MLP neurons of a small language model. Each row is named by its layer, matrix (down: output weights) and neuron, and shows model dimensions 0-127. Each number is 128 + 24 x the weight over its row's rms, rounded and kept within 0 to 255. A neuron's up and down rows have the sign that makes its largest values positive.
A block is one neuron, or neurons of one layer that tend to fire together. Before each block is what it responds to, as a language model described it from the Wikipedia text at the highest values.

Description: Prefix and word-start pieces
L4.down330 [107 112 138 152 123 129 138 129 148 141 181 153 140  97 147 144 133 137 119 132 151 137 127 146 150 115 147 165 141 147 134 126 100 159  95 144 128 145 152 139 146 139 113  75 141 119 186  86 156 166 134 160 126 149 122 132 104 142 145 156 143 142 106 109 162 153 157 118 104 130 116 136 126 145 104 131 132 151  94 135 123 151 117 153  90 143 142 130  93 121 121 141 183 120 143 158 111 108 169  68 141 119 117 127 163 141 140 122 129 126 105 159 103 108  92 140 143 140  40 117 146  94 121  96 114  98 129  96]

Description: Mid-word subword fragments
L4.down233 [ 55  96  97 140 131 142 139 117 133 136  83  73 138 139 122 161 125 102 136 116 137 116 154 145 115 105 148 150 140 107 153 157 155 119 124 104 124 113  88 100 129 152 117 145  97 118 144 135 117 165  99 160 122 123 141 155 121 140 114 144 170 121 113  92 113 152 157  93 135 150 149 145 138  84 144 150 164 126 158 161 117 124 129 104 106 116 138 100 109  65 176 123 119 138 128 131 142 144 146 130  86 135 121 149 141 136 136 108 120  82  91 136 101 182 180 107 148 122 104 115 126 132 155 132 131 122 114 119]

Description: Mid-word syllable fragments
L9.down82 [112 149 141 137 114  99 102 214 117 120 162 118  98 129 181 173 173 106 118 130 143 126 112 129  91 123 137 137 142 145 126 109 139 152 147 121 150 116 114 114 136 148 126 104 111  86 104 131 140 129 147 116 104 128 134 143 158  79 111 147 133 140 118 158 119 134 177 131 120 134 138 120 159 116 202 144 141 161 106 148  91 101  94 118 136 103  78 141 104 111 118  77 141 118 116 111 130 124 138 142 122 127 148 132  86 134 117 129 179 165 114 121 144 130  53 123  87 139  95 159 179 153 111 134  97 107 120 107]
L9.down143 [128 154  93 105 152 103 166 181  89 123 137  97 147 112  91 139 131 108 142 200 146 107 120 151 147 126 154 116 115 105 128 186 108 155 127 118 136 121 109 168 110 113 114 134 139 156 129  92 111 128 149 159 164 115 144 138 178 111 100 130 126 123 151 124 140 156 129 126 114 130 116 132 137 120 191 156 146 141 127 146 127 131 113  95  84 144 161 140 148 134 124 135 108 130 147 132 113 107 117 141 156 131  67 170 128 171 121 151 156  93 124 151 131 116 163 112 122 133 153  66 128 139 121 180 130 111 137  92]
L9.down511 [100 154 131 167 126 172 124 135  96 110 151  71 155 110 115 109 143 138 121 126 101 133 115 124 103 160 133 158 168  82 102 165 119  97  90 138 114  92 122 138 120 126 110  95 117 124 126 122 115 126  85 122 105 146 147  92 201 117 119  97 160 128 122 142 128 110 103 127 114 137 125 116 122 143 169 105 126 139 168 123 162 116 143  99 114  93 159 142 103 147 143 132 125 111  74 100 131 121 134  73  88  61 123  67 170 107 111 151 156 142 124 116 129 131 150 105 118 148 144 155 108 135 136 125 144 129 111 136]
L9.down520 [130  93 145 142 160 107 127  81 121 126 124 107 106 171 119 139 141 141 136 136  97 104 122 107 136 120 122 138 141 142 121 134  71 112 146 110 112 117 112 128 105 152 163 147 132 178 140 123 111 152 121 152 170 106 114 124 140 129  96 120 145 134 120  77 109 110 107 113 137 128  98 161 171 128 148 137  95 112 133 151 107 124 132 134 139 146 136 136 121 149 101  69  91 127 138  92 136 132 147 102  97 118 139  68 135  90 123 124 119 128 149  92 121 126 131 138  82 125 129 135 128 121 142 131 117 143 117 107]
L9.down562 [132 155 109 182  75 129 119 185 176 154 108 106 136  85 156 109 110 117 144 156 151  89 160 112 148 137 139 152 119 168 132 130 123 162 129 147 157 128  60  90 129 132 161 149 161 139 134 128 102 160  78 102 132 183 113 137 105  97 136  94 167 157 139 124 160 118 152 123 133 145 158 164 147 100 149 125 146 133 120 118 127 143 102 114 131  89 143 158 155 115  75 153 125 139  93  91 150 106 119 117 131 132 139 132  94 135 121 132 160  96 110 123  86 171  94 112 195 123  61 167 113 116 115  95 110 133 124 122]
L9.down594 [ 97 123 122 105 133 101 108  76 181 120 128 104 150 114 153 148 160 128 121  82  93  95 137 125  96  90 152 113  83 140 175 138 115 140 118 131 142 146 171 113 155 129 162 128 147 117 153 134 141 132 113 154 135 166 157 160 159 131  96 115 125 180  99 130 132 108 157 104 128 166 117 152 125 157 139  86 196 128 134 117 121 127 154 111 167 105 146  99 146 123 134 133 162 121  98 146 128 156 162 150 110 123 120 118 100 145 130 124 161 131 121 107 132 123  97 118 164 123 118 108 115 125 138 117 108 116 135 102]
L9.down596 [146 121  82 111 106 143 100 169 121 147 148 109 107 135 135  77 111  99 145 101 113 111 124 160 121 115 102 123  88 114 142  97 124 148 134 117 147 128 137 129 146 145 112 119 115 102 154  94 143  71 118 154 111  76 135  98 145 157 115 161 121  93 135 149  73 127 105 161 102 130 130 112 105 109 141 118 110 118 150 161 130 154 121 162 117 150 153 111 102 146 133 116 117 126 149 157 121 146 124 104 114 133 131 139 147 134 116 109  86 142 149 125 105 139 121  98 137 149   0 162 129 120 117 136 108 132 169 175]
L9.down667 [114 159 148 111 124 113 100 116  93 138 112 138 144 104 155 129 153  84 132 132 127 137 135 114 106 140 170 148 165 115 105 121 170 114 155 130 104 145 101 137 110 165 138 143 156 109 132 129 101 143 149 139 140 120 105 103 182 111 109 120 176 135 123 132 123 129 129  87 141 136 126 142 147  86 150 148 148 114 135 152 106 116 104  86 195 115 118 159 125 128 134  92 128 107 125 153 120 122 136 160 109 101 111 125 137 165  87 139 107 106  87 142 154 130 177 109 113 107  74 165 120 133 153  90  96 126 139 118]

Description: Opening quotes and parentheses
L9.down6 [146 141 114 168 116 127 101 150 111 139 102  87 103 124 125 131 160 110 134 115 135 121 114 159 132 103 123 104 135 145 131 149  78 154 112  95 153  83 145 158 144 154 167 113 112 147 142 113 170 102 123 155 118 177 150 137 144 140  96 168 115 113 144 147 154 104 105 127 129 173 107 115 114 124 114 119  81 171 141 121  87 113 141 139 114 123 142 142 114 139 136  91 153 155 118 127 121 136 123 107 140  97 141 115 153  87  86 147 178 132 107  96 100 146 164 123 145 124  88 143 123  90 110 100  91 138 146 126]
L9.down16 [142 106 137 152 143 123  99 180 123 134 131 117 136 144 111 156 123 125 160 116 162 109 122 164 146 116 142 117 127 132 139 142 118 162 166  99 128 158 150 148 137 122 165 121 122 145 129 153 155 118 120  98 135 161 105 145 135 111 114 138 120 124 145 120  79 114 124 141 167 114  87  92 143  92 130 106 129 118 166 108 135 158 155 133 102 175 121 138 131 144  99 172 108 125 144 125 140  78 135 111 109 153  84 151 120 136 102 117 154 136 115 139 145 129 114 164 112 144 111 150 136 165 150 109 139 136  53 114]
L9.down97 [154 130 103 179 127 133 128  92 133 113 105 123  83 101  52 127 151 159 165 127 125 121 115 120 166 136 151  90 134 133  96 134 111 129 169 146 119 117 125 127 128 151 159 118  85 116  91 160 105 102 132 125 159 136 104 166 137 161  90 122 124 151 131 140 146 126  81 107 126 120  81 157 129 149 134 171 118 106 112 157 100 136 136 112 132 111  92 155 103 126  57 101  92 121 101 160  96 146 111 122 101 119 129 117  86 120 109  88 146 133 117 134 159 120 148 129 128 106 144 138 154 120 145 150 186 115 100 151]
L9.down169 [104  88 110 171 176 155 111 140 120 128 142  97 106 127 145 130 112 102 166 143  97 137 116 161 107  99 122 124 134  92  86 116 138 105 153 144 109 140 115 140  94 118 101 123  86  87 160 152 143 159  82 118 135 122 156 141 134  96 119 110 176 126 117 167 158  92  89  93 158 181 144 122  97 136 145 100  95 141 128 156 152 126 117  86 135 103 118 125 146 155 142 132 149 143 157 115 134 122  91 124 152 135  91 177 141 150 116 180 149 121  86 114 138 164  96  91 141  84 163 102 123 121 120 136 110 150 123 115]
L9.down230 [134 154 115 153 109 149 118 138 110 132  80  97 138 135 119  84 114 129 135 129 111 114 146 116 108 107 148 102 171 116 171 102 129 102 124 142 116 136 141 131 120  85 119 146 129 117 117 153 123 123 153 149 140 124 125 139 165 136 112 114 122  61 164 136 102  97 102  52 114 104 157 158  94 142 124  99 114 128 168 173 114 161 128 145 146 102 163  91 143 137 159 124 130 132 151 122 163 114 108 117 154 104 157 192 143 160 152 103 156  93 111  99 167 148 125 129 131 147  61  95 158 122 121 146 124 155 123 135]
L9.down274 [122 138 150 160 118 131 121 118 123  98 109 148 128 110 103 175 154 169 128 122 169 130 140 142  83 137  86 126 143 102 125 128 158 159 156 121 120 161 120 141 101 128 163  98  87 118  96 146 122 125 137 120 159 145 131 138 152 121 162 143 133 149 145  92 118 101 159 114 125 145 117 122 147 107 118 118 136  89 117 106 128 121 120  87 128 126 123 113 139 113 161 145 152 121 108 133 124 158 120 134  67 148  94 140 112  82  83 133 170 129 102  97 129 151 113 133 131 102  63 119 158 157 122 158 125 165  98  75]
L9.down441 [147 169  85 142 139 150 115 132 133 140 122 152 138 139 137 122 142 122 113 159 112 113 122 163 117 118 138 130 118 161 122 124  78 115 117 150 108 132 134 128 129 126 109 149 111 138 140 117 122 114 136 126 113 136 137 130 167 134  91 127 144 138 120  91  99 153 121  88 126 141 137 110  88 119 123 163  98 131 148 152 112 100 150 121 172  92 127 109 155  97 104 126 134  92 134 114 144 115 147  82 112 142 139 151 131 140 138  62 111 130 124 105 117 152  78 145 130  46  54 118 122 123 126 139 141 140 133  44]
L9.down575 [148 121  90  89 162 145 125 134 157 198 180 122 152 149  78 130 145 161 156 154 156 107 131 140 106 116 103 133 146 127 148 143 171 114 139 163 139 118 174 112 134 124  76 117 120  86 113  94 141 133 128  95 108 112 130 158 104 100 140 109 134 160 106 119 118 101 166 128  99 151 112 144 108 107 142 115  89 134 111 124 121 155 149 138 140 116 133 158 135 115 144 143 122 146 158 143  97 133  94 137 148 114 135 130 112 157 142 154 119 135 143 121  72 120 127 154 112  92  12 118 114  77 124 139 121 107 120 105]

Description: Closing quotation marks
L2.down126 [144 142 160 110 114 164 151 195 107 134 107 131 149 143 142 152 119 135 133 133 141 129 128 112  93 179 109 109 159 127 116 149 153 124 136 134 124 140 113 132 122 143 121 156 153 146 141 178 145 117 169 125  81 135 136 134  85 135 116 165 124 137 124 177 106 164 143 155 141 108 107  98  75 126 127  83 112 108 162 128 112  80 132 141 135  86 132 153  73 129 128 120 139 116 148 139 141 125 132 141 121 146  80 114 158 138 137 134 136  96 172 112 160 117 138 118 154 145  73  98 141 105 150 117 135 126 147 117]
L2.down155 [ 80 108 124 124 146 168 186  94 133 129 110 140  90 117 138 111 134 142 102 120 145 141 145 134 146 141 115  69 113 138 144 111 105 110 127 116 163  87  91 175 130 124 136 143  83 127 136 111 147  82 183 112 143 152  96 157 151  79 114 126 115 176 144 159 164 119  77 112 116 139  87 120 155 146 137 143 122 150 142 151 127 171 120 145 137 156 105 142 138  99 170 119 140 132 133 157  99 145 150 162 128  81 149 127 114 156 129 136 129 126 145 129 138 106 154 111 106 125 126 118 134 123 120  96 122  83 112 205]
L2.down315 [122 101 146 123 127  93 124 120 149 140 138 104  81 130 154 167 120 144 146 134 125  90 144 120 128 116 124 119 130 122 181 130 134 109 206 113 151 136  82 137 142 130 143 104 123 116 111 151 157 134 146 106 126  96 113 148 116 113 113 185 137 156 109 174 128 137  98 119 144 134  99  97 106  71 134 158 104 143 160 167 117 159 159 170 103 151 169 154 143 104 148 102 126 110  95 128 139 116 165 122 142 124 122 123 143 137 131 153 176 158  85  85 140 118 134 105  85  84 105  77 119 147 112 120 130 121 127 185]
L2.down326 [ 84 135 137  88 119 111 148 100 114 127  61 160 127 136  84 124 133 117 106 126 135 164 138 100 184 142 121 155 142 159 100  95 142 146 130 141 151 104 112  81 105 128 146 150 122 131 126 140 121 128 142 120 169  88 120 120 134 111  80 163 116 111 124 128 120 108 137  71  98 141 115 166 160 148 151 117 143 129 113 125 171 125 150 133 113  90 123  84 165 121 157 117 130 132 134 130 112 147  99 159 165 116 136 110  98 141 136 132 124 134 102 151 150 117 106 102  87 145  89 137 150 144 128 149 126 147 137 139]
L2.down338 [123 123 154 140 110 132 122 145 100 120 130 104 119 143 115  86 121 161 119  90  87  98  96 106 127  98 126 128 125 122 108 105 154 102 190 101 159 136 149 165 147 150 111 137 152 115 144 120 148 126 110 181 112 143 134 140 158 140 162 147 110 149  89 183 125 141 114 151 135  93 114 127 111 156 108  96 169 111 100 117 148 112  98 124  70 166 154 152 134 131 176 128 119 178 133 139 113 121 109 109 134 111 126 163  98 105 151 118 193 129 121 119 142  96 152 153 100 132 114 123 127 142 168 125 103 127 116 201]
L2.down398 [119 102 162 134 141 119 186 120 128 114  93  87 158 166 122 127 115 120 110 143 130 153 125 124 147  96 125 144 118 133  98 119 122 110  56 125 109 163 107 134  80 131 133 202 110 145 148 153 123 104 145 107 171 165  77  77 147 135 120  65 132 122 118 140 105 103 111  97 125 151 109 149 138 166 135 105 108 132 134  98 139  89 141 160 126 126  91 142 129 160 130 123 110 161 116 139 124 107 136 124 113 122 158 109 149 147 124 129 155 107 105  99 135 123 120 114  96 129  83 132 134 104 127 131 104 115 171  96]
L2.down583 [134 113 155 139 106 121 112 159 144  99 121 115  91 117 145 114  90 110 144 138  86  98 103 125 137 143 156 108 127 112 120 213 120 112 141 116 138 115 157 155 153 115  92 144 109 122 132 141  78 122 130 150 139 118 125 132 118 107 149 155 108 170 100 156 188 166 129 148 158 138 143 150 131 149 136 110 132 104 137 148 144 149 119 118 147  92 152 140 139 147 148 137 122 119 117  86 115 141 123 137 193 130 135 122 136 116 139 167 118 118 126 140 133 115 136 112 129 166 100 138 135 124 107 125 124 116 136 255]
L2.down646 [115 132 146  81 167 119 140 126 142 119 171 176  92 108 157 150 147 115 118 163 121 124 142 144  79 159 105 115 122 146 106 136 141 147 144 117 147 104 128 115 113 109 142 154 150 131 107 136 154 115 143 132  97 109 124 123 165 132 133 110 131 174 153 126 174 131 124 126 109 124 110 139  94 141 129 139  98 138 158 117 123 133 130 113 133 141 105 174 130 129 119 100  98  78 150 133 119  93 142 132 106 133 154 132  91  71 130 111 156 106 133 175 113 179 128  91 107 117 125 122 117 141 175 119 134 131 106 194]

Description: Split verb fragments
L9.down9 [116 111 100 138 131  98 109 132 118 140 144 106  83 122 135 149 135 139 121 124 158 122  99 140 119 159 120 155 158 171 129  86 146 139 136 117 122 154 171 148 154 127 107 144 119 136  92 132 123 140 126 117  87  82 101 137 162 146 126  73 116 121 111 155 161  90 168 141 150 139 167  94 138 120 154 136 139 102 110 128 143 112  80 120 105 124 123 134 135 188 129 181 136  88 139  78 130 142 119 117 135 159 120 119 162 149 134 114 132 117  98 145 110 127  87 120 141 100 140 156 127 129  74 132 118 123 126 109]
L9.down114 [144 147 101 133 100 144 154 114 136 123 138  88 140 157 147 123  67 146 116 136 141  92 117 120  94 120 149 118 114 127 121 136 111 145 123  91 131  96 132 167 144 112 109 180 108 139 122 148 105 121 135 165 133 155  99 142 113 101 113 136 162 127 116 148 165 133 155 111 141 142 145 167 139 146 143 156  84 120  79 138 131 124 141 153 169 155 119 151 172 132 100 169 137  92 126 172  96 144 114 133 162 132 126  62 119 167 111  87 114 141 128 123 116 126 125 174  90  80 184 161 122 100 122 108  98 119 105 100]
L9.down204 [144  98 136 111 128 114 121 124 129 118 119 128 120 124 106 152 157 124 127 117 147 140 138 116 129 102  91 158 118 106  96 139 114 157 160 115 112 140 129 177 128 133 125 137 102 172 148 154  98 129 131 119  80 152 116 108  88 147 116 137 158 148 132 127 118 125 122 122 165 153  88 134 120 125 135 106 146 150 124  91 134 113 117 111 135 111 150  95 174 147 115 111 115 109 102 148 127  93 122 128 139 140 123 119 126 134 122 136 138 100  82 101 113 152 118 151 118 143 219 106 115 138 141 159 148 157  99  91]
L9.down237 [163 109 124  99 114 105  75 165 132 115 121 109 184  85 145 120 152 153 115 160 148 109 114 127  96  68 147 133 131 122  98 134 120 142 116  80 139 108 142 107 105 114 128  57 105 136  47 102 128 140  62 168 103 119 121 114 105 132 121 136 186 125 129 107 124 100  95 124 115 117 123 151 127 101 144 104 147  67 139 152 125 129 121 175 104 133 151 112 130 125 120 111  92 136 121 158 114 146 108 117 157 154 177 124 152 105 119 117 142 108 133  94 145 156 153 145 138 143 170 140 148 123 116 151 120 129 129 208]
L9.down245 [134 143 121  84 133 130 155 180 134 124 116 147 131 146  98 146  93  89  91 122 132 110 144 138 147 155 112  82 144 120 123 124 133 142 132 117 101 151 132 112 153 120 140 162  68 150 113  76 118 127  91  90 121  92 150 138 118  95 167 131 135 130 140  99 139 133 107 122 113  93 154 125  97 138 132 155 131 127 133 112 165 121 122 118 196 139 122  90 110 120 146 108 152  97 114 101 123 128 136 108 112 136 128 150 124 168 125  99 103 113  85 140 128 137 111 186 122 121 219 149 148 142 137 115 115 120  85  91]
L9.down256 [130  84 158 125 105 160  76 121 102 113 123 153 169 108 150 113 123 165 145  84 134 178 126 123 121 153  94 132 158 161 101 161 118 150 114  99  85 147 141 134 163 141 131 141 109 166 150 161 134  94 106 126 147  78 117 164  88 161 154 124 118 105  99 119  84 102 117 150 108 126 156 155 102 153 140 154 163  97 145 149 126 146 138 177 158 167 129 135 131 103 109 101 117 123 148 128 139 117 115 159 109 110 112 126 165 139 105 133 209 121 111 160 145 108 142 133 124 130 161 129 126 154 142 145 123 148 107  93]
L9.down377 [107  96 155  99 124 188 167 135 164 117 140 122 112 136 166 115 139 131 127  76 163 100 109 121  91 161 109  84 173 121 135 119 167 129 128 103  95 122 136 148  89 149 118 149 147 124 117 118 104 142 101 143 149 104 132 168 155 108 170 131 152 115 107 126 137 134 112 162 126  97 125 143 101  91 171 128 177 121 137 199 146 132 125 123  88 145 153 114 138 118 180 133 176 107 155 138 111 122 141 127 124 103 148 123  97 160 116 158 115 142 140 139 125  75 146 128 113 115 146 130  92 138  95 127 156 148  83 152]
L9.down599 [150 137 106 142 122 130 127 108 138 151 115 125 115 129 114 150 138 108 114 191 139 111 148 121 131 127 119  80 143 100 129 114 133 127  86 121  84 105 156 144 123 115 135  77 150 152  89 106 146 136 136 143 139 129 102 103 154 129  98 131 138 214 121 138 139 136 134  81 153 138 137  98 134 165 128 154 161 129 136 112 127  90 140 108 167 155 207 167 159 141 178 129 170 135 157 102 152 155  98 109 125  95 138  96 147 143  85  89 117 118 127  96 124 144 123 125 149 126 160 127 142 110 120 163 123 114 175 126]

Description: Mid-word fragments
L2.down39 [145 119 173 164 125 150 128  97  92 121 126 154 178 136 103 108 144 126 119 119 149 130 187 154 139 132 153 119 158 162 134 165 137 139 146 155 104 127 153 126 128  90 105  82 124 149 131 130 154 158 143 151 131 125 131 135 136 134 146  90 165 170 130 133 129 105 125 162 156 150 127 184 146 133 110 137 142 140  91 142 112 138 121 101 116 128 158 142 121 102 118 129 180 124 118  91 140 116 151 125 133 117 113 128 112 131 109  78 166 149 152 170 116 177 142 132 171 165 158 112 117 137 153 132 124  97 105  98]
L2.down241 [138 146 116 109 138 118 112 150  82 118 114  98 106 152 155 131 155 124 160 148  88 138 157 152 165 121 109  86 107 112 142 155 130 128 166 125 171 118 165 122 142  86 112 160 131 152 107 173 108  99 133 133 123 144 168 114 170  86 145 151 154 169 171 124 101 143 141  86 116  97 130  81 135 147 134 110 137 163 150 118 132 100  97  85 144 141  96 119 104 122 134 124 104 132 134  90 128 125 154 111 167 137 140 157 138 149 117  99 137 106 131 129 130 138 143 151 180 107  63 152 107 139 126 144 145 140 131 170]
L2.down404 [127 129 143 152 111  72 153 168  99 191  98  87 164 138  99 145 167 115 106 158 155 140 145  85 113 123 118 120 126 105 112 160 127 194  95 123 142 140 137 122 164 114 141 133 125 180 125 111 136 105 159 105 147 143 108 117 124 140 173 102 131 150 139 127 149 150 176 157 189  92 126 157  99 129 153 150 134  96  63  90 115 126 118 141 108 159 131 127 131 107 141 146  94 104 111 107 138 138 123 164 107 158 138 134 123 140 144 140 134 163 124 156  99 133  85 161 145 144 108 144 104  94 148 113 121 142 127  99]
L2.down492 [113 135 150 149 149  97 124 132 130 113 108 128 106 182 126  75 139 147 160 104 143  94 158 143 114 102 142 146 124 119 118 132 119 188 123 119 126 133 167 151  93 100 117 120 165 145 148  89 121 136 127 110 167 131 152 129 135 157 101 131 107 140 112 119 111 127  98 130 150 180 125 129 110 171 114 166 116 118 124 109  73  83 135 120 138 115 155 174 157 182 134  67  81 105 107 116 118  88 139 146 161 119 129 106 158 124 140 134 112  95 104  96 116 123  89 169 102 135 191 124 152 109 139 138 182 126 132 103]
L2.down605 [103 120 133 135 106 147 134  96 145 124 118 140 133 102 138 159 105 119 105 114 148 116 187 131 133 137 134 107 152 105 145 149 115 120 140  82 128 159 165 108 116 124 101 122  90  73 118  96  94  85 131 171 133 114 113 109 124 126 118 131 106 118  99 144 134 158 147 123 157 185 102 107 120 144 153 174 118 122 203 150 132 118 192 124 119 124 132 121 120 114 143 174 120 151  99 155 158 115 141 139 107  89 132 149 155 157 120  99 158 126 148 143  66 124 122  94 125 100  95 131 138 137 133 151 110 141 161 106]
L2.down609 [123 141 125 131 148 143  96 141 133 142 137  90 108 147 132 121 105 171 108 115  82 139 132  81 134 133 135 144  75 167 142 163 124 117 146 151 142 124 140 153 118 104 141 142 154 164 142 128 146 122  93 146 112 117 189 131 122 151  86  89 115 174 140 106 121  97 142 137 111 148 163 146 138 145 173 132 130 144 131 102 110 124 123 114 133 124 171 133 158  95 156 127 129 119  86 126 129 108 158 135 120 123 131 117 110 113 111 134 173  85 126 105 182 147 112 142 108 143 142 106 126 127 165  88 120 155  99 112]
L2.down649 [115 133 126 115 115 128 125 116 129 117 156 125 125  85 152 119 107 128 171 147 130 124 138 124 148  98 117 115 108 165 162  90 115 135 121 115 108 108 161 176 159  95 104 108 105 149 105 119 141 106  99 112 148 140 136  85 106 100 175 150 128 146 121 129 143 109 155 153 171 142  71 134 160 151 120 137 110 136 163  76 105 136 142  97 182 150 113 115 129  93 142 127  74 151  87 140 118 128 137 108 122 136 122 147 129  82 184 137 133 155  95 114 101 109 142 137 184  95 147 107 129 123 168 109 121 181 106 150]
L2.down662 [143 118 140 123 103 122  86 114 118 129 134  96 147  75 161 159 137  92 127 139 102 137 135 144 145 158 123  77 133 178 156 135 108 120 122  81 120 124 152 125 134 110 117  88 106 152 125 166 167 129 120 182 109 114 124  80 159 117 126  93 140 172 129 131 139 136  80 124 158 129 138  96 135 102 162 150 152 122 129 143 109 138 128 161 130 152 171 101 158 102 101  95 160 133 106 107 112  98 109 115 118 152 128 150 137 141 116 142 100  90 108  96 128 158 148 124 142 138 151  54 136 119 136 129 133 119 135 172]

Description: Word-initial fragment "Co"
L2.down42 [103 133 133  93  93 140 100 135 136 104 171 173 112 137 135 108 118  96 112 111 127 147 127 146 100 133 173 112 134 131 176 139 151 133  90  99  86 157 143 103 108 131 157 144 124 114 150 176 153 145 117 102 144 153  64 147 133 123 151 139 161 141 127 115 153 155 117 124 134 168 118 155 112  90 106  87 116 101 141  76  82  68 143 103 109 110 169 166 133 143 123 159 131 125 192 121 140 138 122 141 131 121 136 170 136 149  92 157 145 144 120 152 114 153 133 130 145 114 151 105 107 129 101 134 115  89 131 105]
L2.down46 [146 138 138  78 130 155 129 148  96  93 137 137 100  82 105 116 130 119 131 131 125 131 107 138 124 132 144 130 142  81 101 136 114 176  99 117 109 121 109 159 119  88 125 145 104 137 112 172 166 164 108 121 125 133 132 109 126 109 139 108 107 142 101 105 141 135 116 171  91 125 132 137 150 105 130  99 145 130 133 152 103 109 171  84 147 118 135  79 152  94 130 120 132 108 154 127  99 137 178 123 138 141  98  96 170 142 123 114 110 124 155 156 140 146 114 162  82 139  43 146 106 163  94 138 192 125 165 153]
L2.down76 [161 129 124  79 101 175 138 166 127 112 154 143 152 103 158 140 121 101 141  83 118 138 139 130 125 150 150 149 113 141 133 174 146 108 134  97 147 138  86 107 178  99 136 125 117 157 154 111 142 162 116 123 139  50  93 114 118 156 137 121 137 131 133 146 132 132 139 155 119  81  85 143 127 121 109 140 111 134 132 100 143 141 103 188 143 165 154  99 105 111 135  69 109 123 108 101 150 135 115 163  86 177 154 162 154 164 115 134 156 132 110  93 131 114 138 130 158 141  87 155 114 155 153 106  97 122 122 128]
L2.down100 [167 110 111  79 109 142 132  84 127 134  93  73 113 138 155 139 116 156 112 134 135 118 115 133 123 137 132 114 138 146  91 147 132 136 133 146 154 103 157 123 182 104 114 149 124 133 147  88 164 147 116 169 115 117  73 142 131 116 105 121 130 154 131 137 204 154 166 112 123  67 154 157 111 108 158 127 110 121 108 124  89 142 119 120 192 105  97 139 153 149  92 130 136 138 144 138 166 127 139  93 165  95 120 119 112 157 125 123 141 106 111 101 143 155 134 114 142 100  99 110 138 164 102 131 163 139 123 136]
L2.down494 [ 80 113 164 162 100 121 162 144 178 108 113 133  97 133 118 133 110 131 101 110 103 145 100 155 123  99 145 140 149  97 121 118 130 145  93 137 148 117 141 125 121 142  96 106 138 126 129  90 123 139 123 156 153 138 172 148 104 160 114 126 110 171 104 122 110 123 169 134 107 192 127 133  62 143  93 155 124 114 174 161 115  64 114 135 137  59 128 151 150 140 113 126 112  96 136  96 161 104 109  91 161 132 120 129 117 114 128 100 117 126 144  84  97 156 119 138 140 118 114  66 112  99 160 144 149 147 127  95]
L2.down544 [113 121 172 115 100 169 127 110 104 114 115  99 128 133 104 104 147 110  87 101 134 139 119 137 145 124  93 140 125 124 132 124 157  76  98 124 116 151 129 141 168 104 142 139 108 124 120 133 121 138  69 124 142 104 102 124 113 146 120 144 131 107 103 130 132 138 141 141 112  93  70 117 104  94 118 149 125 145 120  90 139  70 111 148 168 126 100 136 155 142 115 129 112 173 122 187 192 134  89 136 138  79 124 135 151 179 144 139 121 113 144 124 135 127 132 153 105 116 117 130 115 142 128 118 122 116 150 136]
L2.down573 [100 135 111  91 125 121 113 121 121 158 126  90 112  95 135 134 104  99 127 138 119 168 161 120 116 164 126 135 127 115 115 114  97 120 124 138 141 160 109  86 169 105 146 129  90 140 137 165 101 148 119 160 138 129 110 167 156 120 108  96 184 157 121 105 127 134 148  91 131 128 118 119  82 114 111 103 123 156 105 130 132  99 142 108 121  93 118 149 152 154  99 115 101 125 134 107 129 130 142 111  71 153 130 153 122 169 108 114 137  94 167 104 137 111 170 115 165 151 114 109  90 140 119 141 143 132 137 122]
L2.down654 [118 150 141  40  98 103 156 153 173 129 165 110 129 107 122 135 132 120  96 131 142 135 150 141 151 144 102 119 123  78 159 119 162  73 128 147 134  97 170  89 121 127 118  73 139 109 131 112 119 138 147 128 100 155 136 161 117 144 146 180 151 157 158 116 151 133 147 119 139  94 116 134 122 138 110 136  99 145 130 150 136 116 102 136 151 119 145 181 148 137  80 157 113 148 141 107  97 114 131  65 127 122 167 158  96 169 106 102  76 166 108 109 119 104 113 126 178 128 146  98  95 133 155 120 132 151 128 145]